{
  "n_layer": 16,
  "d_model": 512,
  "n_head": 8,
  "n_kv_head": 2,
  "head_dim": 64,
  "d_mlp": 2048,
  "vocab_size": 32000,
  "activation": "tanh_gelu",
  "norm": "layernorm",
  "norm_place": "pre",
  "norm_eps": 1e-05,
  "positions": "learned",
  "qk_norm": true,
  "attn_scale": 0.125,
  "bias": "all",
  "tie_embeddings": false,
  "parallel_block": false,
  "init": "normal",
  "init_std_qkv": 0.0278,
  "init_std_o": 0.00492,
  "init_std_up": 0.0278,
  "init_std_down": 0.00492,
  "optimizer": "adamw",
  "lr": 0.000794,
  "lr_mult_up": 0.639,
  "beta1": 0.95,
  "beta2": 0.95,
  "lr_head": 0.0039,
  "grad_clip": 1.0,
  "warmup_steps": 484,
  "schedule": "wsd",
  "decay_fraction": 0.928,
  "decay_shape": "cos",
  "final_lr_fraction": 0.1,
  "batch_tokens": [65536, 131072, 262144, 524288],
  "seq_len": 1024,
  "doc_mask": true,
  "train_tokens": 1339000000,
  "steps": 5506,
  "dataset": "wikipedia_en"
}
MLP neurons of a small language model. Each row is named by its layer, matrix (up: input weights) and neuron, and shows model dimensions 336-463. Each number is 50 + 10 x the weight over its row's rms, rounded and kept within 0 to 99.
Before each neuron's rows, "fires on" lists the tokens most often at its 100 highest values on Wikipedia text that the model never trained on.

fires on: " with", " for", " from", " of", " to", " on"
L5.up1187:28 50 48 49 48 60 34 58 55 48 33 64 59 58 54 62 33 33 47 57 62 47 34 57 57 46 52 51 32 50 50 47 61 55 58 47 63 48 41 58 48 56 59 62 30 54 46 62 43 37 44 52 46 65 36 50 50 47 47 42 52 45 41 63 50 46 27 56 43 48 57 50 52 48 58 49 54 37 44 38 57 70 61 48 42 46 66 43 49 49 56 65 55 65 43 48 49 56 48 42 51 49 66 52 37 56 53 68 42 53 46 55 54 50 45 50 72 48 55 70 52 55 65 47 48 41 45 71

fires on: "s", " of", " which", " to", " that"
L10.up1958:26 48 47 45 18 45 41 69 32 40 20 53 57 33 42 60 55 50 48 68 59 41 54 63 46 41 48 58 51 56 51 63 49 37 42 40 49 52 39 63 47 61 61 47 49 47 59 57 50 50 65 54 50 34 48 30 45 41 55 39 60 39 54 54 49 48 37 66 48 47 29 36 57 54 53 54 35 54 54 50 49 36 70 47 56 55 44 58 57 38 51 46 55 44 48 39 70 52 45 46 44 46 55 61 50 49 33 68 29 47 52 50 64 51 67 41 42 44 45 46 50 32 58 58 40 48 53 51

fires on: "s", " on", " by", " down", ";"
L5.up508:38 55 45 62 51 50 38 65 52 56 61 53 51 43 34 61 48 40 65 46 62 55 51 63 61 45 47 67 37 43 29 47 59 62 46 50 67 55 43 51 44 55 53 44 55 50 45 71 49 54 39 71 52 46 32 63 55 77 47 57 51 47 43 65 46 28 32 46 46 53 46 49 49 54 30 38 49 57 26 42 41 58 59 53 46 56 41 20 43 50 56 28 54 57 58 59 70 48 63 65 41 55 48 55 33 43 51 53 36 40 51 71 45 44 53 25 43 57 48 53 43 76 51 46 56 58 47 56

fires on: " |", " (", ",", " and", ";"
L5.up1121:44 39 49 47 38 59 53 24 56 45 64 49 57 49 49 33 48 42 51 52 42 51 44 53 46 47 73 35 52 60 54 54 45 54 62 47 37 62 48 37 54 46 68 54 61 49 76 47 53 44 57 39 55 71 50 44 62 48 58 53 54 44 37 75 55 47 55 51 64 39 55 41 79 46 55 59 53 55 62 88 53 56 53 39 26 56 50 71 55 42 47 59 41 48 56 48 46 65 50 31 35 50 56 56 44 58 49 39 47 48 43 60 34 63 50 61 50 55 62 48 56 65 38 54 59 46 36 56

fires on: " of", " with", " to", " the", " in", "i"
L10.up936:49 49 56 50 40 44 59 56 21 46 50 55 60 38 41 47 62 64 51 58 54 37 63 58 57 45 58 58 43 56 68 49 55 58 54 33 66 37 41 56 51 52 56 48 61 38 61 48 47 58 47 46 55 60 53 70 60 45 52 34 45 38 54 68 46 52 37 50 56 33 54 40 53 37 58 59 46 51 57 43 55 49 72 48 53 49 63 35 46 55 60 53 52 59 57 54 63 54 59 35 35 75 62 52 63 47 51 39 50 40 44 42 43 41 41 44 58 46 65 59 41 45 50 39 63 39 50 59

fires on: " and", " of", " to", "\n", " in"
L10.up1332:44 48 43 70 41 34 47 42 60 49 52 77 58 50 37 50 43 39 52 65 47 44 53 57 33 53 52 49 51 60 46 58 50 48 48 60 46 59 45 47 42 54 76 55 36 56 62 25 38 40 46 46 40 60 42 50 48 34 64 43 58 37 60 36 50 58 49 66 54 44 34 64 50 65 46 45 55 65 54 78 43 35 70 51 46 48 58 36 46 62 44 36 54 59 48 37 69 44 61 28 40 56 50 53 49 58 34 56 51 47 41 50 51 53 63 60 56 53 38 67 73 53 36 50 47 39 47 43

fires on: " of", " as", " with"
L10.up1405:51 48 40 49 46 48 36 58 42 41 38 57 61 54 62 60 33 51 52 58 70 29 57 54 62 34 55 68 44 75 40 47 41 55 35 40 44 47 38 52 39 77 40 58 51 41 58 58 48 52 48 41 47 54 49 67 49 48 71 26 38 29 57 60 45 45 27 57 49 55 37 40 56 54 54 60 53 49 37 62 48 59 47 30 69 44 60 32 51 62 51 44 43 42 35 57 69 53 53 55 50 37 62 53 46 47 60 60 40 44 42 41 59 55 45 48 50 44 54 55 49 39 57 37 60 48 57 81

fires on: "\n", "|", " ", " |"
L10.up1171:41 53 46 45 54 31 48 43 51 47 48 46 44 51 37 50 58 36 45 53 51 46 42 62 41 52 52 59 53 51 47 55 66 45 47 50 65 56 18 25 51 84 46 60 52 34 53 53 38 30 46 62 53 62 53 65 49 43 30 65 53 57 47 47 47 56 55 52 58 29 47 53 60 45 49 45 63 51 53 35 61 49 38 61 48 47 53 39 53 31 54 44 58 43 57 49 42 48 50 36 63 32 51 59 72 37 49 45 37 38 54 51 57 71 77 58 51 71 60 50 53 51 51 52 52 46 72 50

fires on: " of", " in", " to", " for", " as"
L10.up193:47 50 38 52 51 39 54 50 35 45 51 49 58 39 43 42 56 59 48 44 56 34 64 43 45 53 41 54 54 38 52 51 37 56 41 51 58 48 60 49 52 58 48 47 49 52 58 40 54 38 53 23 59 61 46 61 60 45 47 28 43 54 66 67 33 41 53 54 50 37 53 43 59 39 37 51 41 48 48 43 43 61 45 50 55 44 93 46 48 55 49 55 38 52 50 39 60 62 52 60 62 53 57 48 46 65 41 56 50 36 48 58 64 36 57 55 41 55 57 57 46 31 61 65 41 13 53 56

fires on: " to", ";", " |"
L10.up818:32 59 54 39 44 38 46 44 44 64 38 61 42 49 49 40 30 52 47 54 40 46 48 42 55 33 50 61 42 64 57 49 40 42 67 44 39 53 58 50 46 54 32 75 59 37 77 52 58 52 46 51 52 54 55 63 37 56 60 59 64 60 49 65 42 23 56 60 45 48 66 45 78 48 48 64 29 35 37 60 31 51 49 53 39 46 39 56 57 43 49 54 34 46 34 48 42 50 60 44 48 49 58 48 56 66 53 44 36 65 53 56 49 65 56 47 57 61 49 54 45 46 37 46 60 33 40 65

fires on: " of", " the", " in", " for", " on", " "
L10.up1011:18 35 35 56 42 43 59 64 48 45 50 56 52 35 48 67 48 51 40 64 58 51 52 51 54 52 54 34 45 65 53 44 58 56 41 57 42 44 43 49 40 60 59 60 41 43 57 29 56 48 56 60 45 50 34 52 42 52 55 34 49 57 49 53 66 49 65 68 56 21 41 53 54 62 47 35 53 64 44 76 52 63 44 49 49 72 46 25 56 43 65 43 55 48 47 61 49 37 53 44 49 40 41 52 43 71 34 41 34 70 56 63 47 69 53 49 44 48 61 51 53 50 33 62 52 51 54 45

fires on: " |", "\n", "."
L5.up1960:38 53 49 54 46 60 55 37 51 55 47 53 31 44 43 63 43 45 59 58 52 48 36 38 59 46 48 31 47 42 57 60 40 30 47 51 46 57 51 39 49 58 35 71 53 71 52 51 48 45 36 49 37 59 56 58 57 51 54 46 73 59 46 48 37 49 48 60 55 34 69 50 38 47 50 61 28 56 44 57 30 66 49 51 56 47 55 23 57 59 65 52 38 45 32 47 52 53 54 41 47 37 57 55 37 48 52 39 50 47 46 50 43 51 70 47 50 60 42 48 64 44 35 52 51 40 43 50

fires on: " in", " on", " from", " to", " left"
L10.up1251:43 36 48 56 36 59 49 52 31 66 27 43 40 54 54 54 47 56 43 72 50 41 49 69 53 44 50 36 44 60 36 70 55 44 36 50 55 31 48 60 42 63 62 51 57 48 43 45 37 52 42 67 55 48 25 58 43 69 48 41 60 46 38 45 43 40 55 65 50 43 48 31 42 47 48 51 37 48 55 46 41 51 52 52 38 55 65 45 49 50 53 45 54 47 47 38 67 58 49 69 29 57 52 61 43 40 47 38 59 34 46 50 47 45 39 57 50 58 72 59 49 45 36 42 62 51 40 46

fires on: " |", ".", " Co", " ", " Go"
L10.up1153:52 44 27 43 59 50 52 45 59 72 57 49 41 36 21 43 44 28 39 55 50 32 54 44 44 26 54 59 47 63 50 56 40 53 60 48 54 42 45 48 51 54 51 72 62 45 59 65 54 41 37 58 46 46 67 42 52 39 58 38 45 57 42 54 49 31 52 55 42 55 59 55 48 67 47 64 26 63 49 60 33 41 53 46 41 42 48 49 51 57 64 22 38 39 28 53 58 47 56 51 52 65 53 52 52 47 42 42 39 54 47 59 48 59 49 37 43 37 63 51 52 44 70 37 79 40 49 56

fires on: " and", " ", " of"
L10.up764:34 30 45 51 14 33 44 42 60 50 53 44 70 43 49 49 54 51 52 50 54 36 62 48 55 41 70 47 51 30 66 51 41 54 38 48 57 49 64 47 51 60 71 56 34 48 62 46 68 43 54 53 49 73 53 50 45 55 48 46 51 32 59 39 71 59 45 50 48 38 29 53 64 58 68 46 69 50 41 49 46 44 56 78 51 57 54 46 39 56 53 40 67 53 38 47 58 48 72 47 49 48 24 57 52 56 30 51 42 47 37 50 45 48 38 47 57 33 57 48 58 34 55 54 48 54 56 64

fires on: " on", " in", "-", " a"
L10.up1438:45 51 67 49 59 55 64 49 52 45 42 57 44 59 50 62 56 58 52 45 50 57 31 50 72 47 59 55 50 24 48 43 44 34 74 59 45 35 42 61 61 63 55 48 38 61 49 46 37 40 47 47 32 64 50 48 75 41 47 39 46 46 33 35 40 47 41 76 35 55 51 72 50 42 50 44 47 62 42 46 47 51 39 61 69 56 52 57 42 49 25 59 37 40 38 34 53 52 49 65 36 55 47 45 59 42 56 65 46 47 40 41 37 41 41 54 55 52 53 54 49 46 37 62 44 71 44 52

fires on: " |"
L10.up986:63 51 49 47 49 47 59 53 54 59 44 62 47 36 29 63 51 58 52 47 44 54 48 55 41 49 66 45 42 44 50 50 44 63 42 84 54 52 42 44 53 57 51 37 57 60 61 48 52 57 43 56 46 66 34 53 44 52 44 36 39 67 56 52 59 49 33 61 49 25 24 46 48 48 43 55 54 48 48 46 51 45 52 54 39 40 61 48 54 44 55 49 67 40 57 67 39 72 46 51 49 72 51 49 53 47 56 40 61 43 37 56 49 53 61 48 40 34 49 60 47 46 43 59 49 29 62 45

fires on: ".", " ", ";", "c", " from", "ed"
L10.up1103:50 44 54 52 41 63 53 44 41 52 62 29 70 16 61 46 69 55 33 44 43 42 43 42 56 59 63 52 49 47 39 60 53 48 43 52 48 43 43 42 55 60 56 57 31 54 51 61 51 34 50 54 48 49 45 32 69 59 61 55 64 29 53 39 48 70 57 51 31 60 47 49 42 57 54 47 62 59 50 51 39 40 51 57 45 60 50 57 53 45 63 44 57 56 51 60 30 41 55 55 50 68 36 36 60 52 41 71 46 61 35 47 53 58 54 44 27 53 64 33 57 52 43 53 46 49 60 34

fires on: " to", " of", " with", " by"
L5.up1133:40 49 18 66 54 62 51 61 30 34 52 62 40 43 53 61 39 60 50 43 53 38 56 40 48 39 53 56 42 60 43 64 56 48 36 53 52 58 32 50 47 48 54 60 52 47 40 52 34 58 43 38 30 54 43 69 55 45 63 35 57 43 52 62 62 45 44 45 48 38 56 40 45 50 45 57 60 47 39 46 56 65 62 42 49 45 52 37 57 51 42 39 41 60 60 39 63 90 54 48 45 48 55 58 57 40 44 46 43 66 50 63 48 47 44 33 57 50 53 61 46 49 58 50 56 50 53 53

fires on: "ing", "-", "and", "itter", "en", " and"
L5.up87:40 29 27 55 40 53 48 51 62 40 38 41 40 39 36 47 45 58 47 39 35 34 47 49 67 42 54 36 56 39 60 56 39 39 46 59 46 30 65 44 53 62 60 51 44 49 56 47 47 49 46 41 39 44 59 49 64 62 44 44 54 76 48 49 53 52 36 59 63 45 27 53 34 70 47 41 55 40 44 54 40 47 62 71 58 48 56 38 57 39 64 70 46 35 36 53 39 66 50 51 50 59 61 65 51 56 61 50 42 50 51 62 47 48 48 44 53 55 48 58 66 49 42 50 52 60 64 64

fires on: " |", " the", " on"
L10.up775:50 56 47 62 67 61 41 35 36 51 40 59 37 28 37 62 47 49 49 56 59 48 51 58 34 43 61 61 29 40 60 64 41 44 49 58 53 35 14 59 37 67 46 58 45 43 36 59 50 35 43 36 52 66 40 58 40 44 28 31 49 57 57 59 48 51 33 88 51 49 44 46 48 45 36 33 55 40 57 47 50 46 45 57 42 59 64 44 54 45 42 61 63 43 48 40 44 54 56 52 60 55 55 48 48 59 37 61 58 50 39 70 54 62 48 54 71 59 57 55 54 62 46 52 51 42 51 57

fires on: " and", " in", " to", " on", " from", " for"
L5.up2047:43 39 43 23 73 50 60 58 53 56 46 54 46 36 36 48 36 52 27 52 42 67 50 46 59 41 56 56 42 48 50 23 49 57 68 48 23 44 34 52 43 53 59 44 40 41 56 53 45 43 50 40 69 58 44 36 65 50 47 38 66 61 24 59 38 56 37 58 30 45 64 75 51 52 43 53 53 63 53 74 41 50 62 60 52 50 42 48 56 50 53 49 40 41 42 58 37 38 56 41 56 39 49 38 60 44 67 66 37 38 48 65 62 70 58 49 65 68 69 47 58 29 37 50 50 50 44 62